Part of a small language model's weights: a variant of Muon for these matrices, 8118 steps.
MLP neurons of a small language model. Each row is named by its layer, matrix (gate and up: input weights) and neuron, and shows model dimensions 464-591. Each number is 128 + 32 x the weight over its row's rms, rounded and kept within 0 to 255. Numbers have three digits each. A neuron's up and down rows have the sign that makes its largest values positive.
After each neuron's rows, "fires after" lists the tokens most often just before its 100 highest values on Wikipedia text that the model never trained on. A number after a token or word is its count.

L2.gate1369:160123099094157112110175129120100104131107125191121127136070255164136106102103128137140112186150202107091146170147146122144179148159076112079147167069176114102134112171207166109117149139122134132166142076131105145100120094102148110146095078155113118116096089097057144102127102174137113093123114115106117116098076159141160173140110070139089078121093113143078136147114102129066126099162
L2.up1369:145159163128104070145123165099121120115090118154117175115132101117129132163126207133097179097117063111087110149136041113127118096150101201110166141144179157114124146109154152112146076090116155125139123169158134109182121169124096144183179118166126094153123202153132155150100142170129078160133140219136141151137135147121105131194106128122082147101178170102129123135134077103071153118064
fires after: " the" 30, " |" 27, " a" 6, " brace" 5

L2.gate313:143074101081090170093064153086137130136126153149134106074065099173151135143079154137130122154111173090128171120082125083110094164108166130062142130166113096131127118135151143078132136129132153162156129183100127141115145114091111139154161122139145094082185077131118138101122113163079122111181124094152173133142107079144146131119128180059107106187143195122197140132059171096113107146076
L2.up313:133124089082109103111156137136146179132135057095150110067136077169064094218107147111155163113128142174150113106134132148093170158164087158147134119095160173101146113107136169096128179190160092106095051132099140077148134130133188147130140102113088123105156109134118121086095089156133111138105164131128114124125132120133151123108110107119134148152060095124161158172197171080087141105116
fires after: " |" 25, ";" 12, "|" 8, "-" 6, ":" 5, "," 4

L2.gate417:127142118107104185161126100116093148090080115100106107171145116122129158088152130135149188124134160140131054151150131100156122107135131166117135143179125134194143150133193151134152065102142123100104105114158129083045085188155159108117146152126082112179106119154118185126084146165123120156117103151098100148138136181148121119116127147155117133065119136138129133169120118150077135146193
L2.up417:070132115085087229133118107102046124129100122129126096145163140098140114096125145152143168153125164097118094183111149113147141120104107101133148113176127123184143165134180143117131090140121093127138157122180146076010096140161137113129162134138104111149090118131114205117137139151076108127116119139140117158140159162120115127143140137145106125079107129162138145159139123167100128119190
fires after: " |" 83

L2.gate1099:163153134083153114108106190078099159173175141157164140115142099107101084160151097131146088145159103168104159085132113117140086151163095167162159110191147097091119137140116156211091104165120169191124148118109161062132122117190116141096080156055120150091139134064147112105117150142092111104173135221127130066090099136118157077130161092113144183143180140057103106192085134116088097077093
L2.up1099:186135128089185099116138183101124126148144139160170130116132042106093065155155110154133097113173110166070137136149120093136135118135120135169178124156155136093112105157125125174080125154148157224146112140113145078157134118171188138154064165051134140035160107070141129139166155142095133119180151202104114067098082167150132106147150083110125195109197118135096126201093136112053114079121
fires after: "\n" 44, "′" 26, "-" 12, "°" 8

L2.gate294:124145079129145138177100123155144138164175117139105172130063156088079175077174139101141132159126120155202099157165146106161100115075129130167129173073138084116093182150078141135154089130097137133095125128105114155042154155150123155071079094110145128082140104141143103115161164084094104124130150141114086137129168128140071123088100117116139144096158118114187104106180079105139073178118
L2.up294:105105096134155116115077078161142141171170146128127147167136064155175153127132097063115137132117116145152036187155070170065137120092144114149155121065093095120091199125133129113152105100191130074195046203116111202037093099106132097119163134171161102098179125177092104133143126068068104150127171111115139130124139137120081107101138114117132118148159173203100090118137110148127105166158
fires after: " |" 74, ";" 5

L2.gate167:093173170136096124082146120138166152161124134143129113162147138101169155089152129090117102137109159145150089112094144125197082118101112173127108109146156146155139159108138162131155138129112138167065104148135106116096125091081176162116138126119154155101126183091092094038175126093095097099198129167096163150119149107163095164152167153028093140120126074132131137127128144102173210097128
L2.up167:101165142146087110114128115128127164118163072165118123156161095097140157125159137133119089136091161139145105106070164147197085135103100148095109102119140150135158140135137142135152148115079089150076123128143096150155108128083172153117158135137110164102114203109126145085145120106073119095186094153106170180114136114164131206146151148040104095102117138110104137107132150134146180121119
fires after: "\n" 54, " |" 11, "Review" 4

L2.gate420:095128106073154158122129156105169137093096203146077126164138119129181114119109143131156045139130120124155075117066135123126080105180089115142110111121094122130126124203107090161113098198114182096104117180202122105164091151125147087088141105147182108129147159093112135147140082158084139115163130162119156115128120160122081117103050128200128135127177210167069108075176135120190089106093
L2.up420:122114154069147151139152142085188106117081144121105140157145134150191088056141165124138082201132140161150131158089131147131050123145145109145087131107101119119137107196129067129096085119086155137132094161198169133170138120143165076068111138146124102146132138121119118155116113130055067128131134186201159156129176156124085118117108107203112164110215166133065119123086122114186102106110
fires after: ":" 38, "," 10, "|" 9, "′" 5, "-" 5

L2.gate1019:139113140120188155099077137138165132156124156166147111122127071127135053114111105182147123147132150147152095136139101096151153120104122072109067144168135142130141159080082084141056115140132075162072167089135169112186155110123111135102114148152137117172147096093139120098131167073162144199154137143119139050116143143156089166161132092073171197143117141146130105113126139095175140094143
L2.up1019:119115137105052164096095131136097136156139145120105099093112143063080113146127188145136056095179091109151132085085166109128186135070129107169144137131121138089076080110101152165164151115154108195127150152124092108078189023101086080180179136166111104104145028090074127099093134165188156172121094131106128077149088136152106179150125152147167117117065136113130205167139131130104204137120
fires after: " the" 36, " a" 16, " |" 7

L2.gate173:132120137084120078046107082153156113192136098101118174110115128108075157146140177118089083094123082155145128151128144123139152112132087092156128184124110111153103135204080082130119128094156183127134148121104075115163122131124144147108115140131130151172108115120141128160095172173128176191097074055146138123135125164152117132090087107070092096191120125168150129108113143091132127128074
L2.up173:121137141055124125123134078177135132154111134169115158131154104104169122186108190131064048080122099178174159057123155093155125060136075139159099132135122050141136118190101116113099134137133125121102116130128123175151068112148128138120114109144133118168128119133183119145144191082130113208102128050124123174158112153144085150078158148055093106137143077175121089141149196088093099127112
fires after: "." 53, " bacter" 8, " Liz" 4

L2.gate775:112127140087090090222090173087128067138084138155132141097138120139162144156144136087160100128122151118188098090131124134137108108113142129163175110118150113080158185187105105128135157140117081196181184092162107106128082062146109131117173129130174122126145091095103126155170127155151153099112125143149178093118158116135157131109104126117168101144132144136077126142137146176125172090099
L2.up775:096191140131198107068185125079109099102097144093122169108155139135112074161187116122107137112175180097106114136139074102140132120184127187115146112144132187139145150121081113144165157114047055104142107106090116109149151126128091146120092095091113116068125154071164100163157134084163192113144160105144114103102084095118087099132140149132091100097164095100153141172183098091179115094135
fires after: "-" 34, "|" 28, " |" 7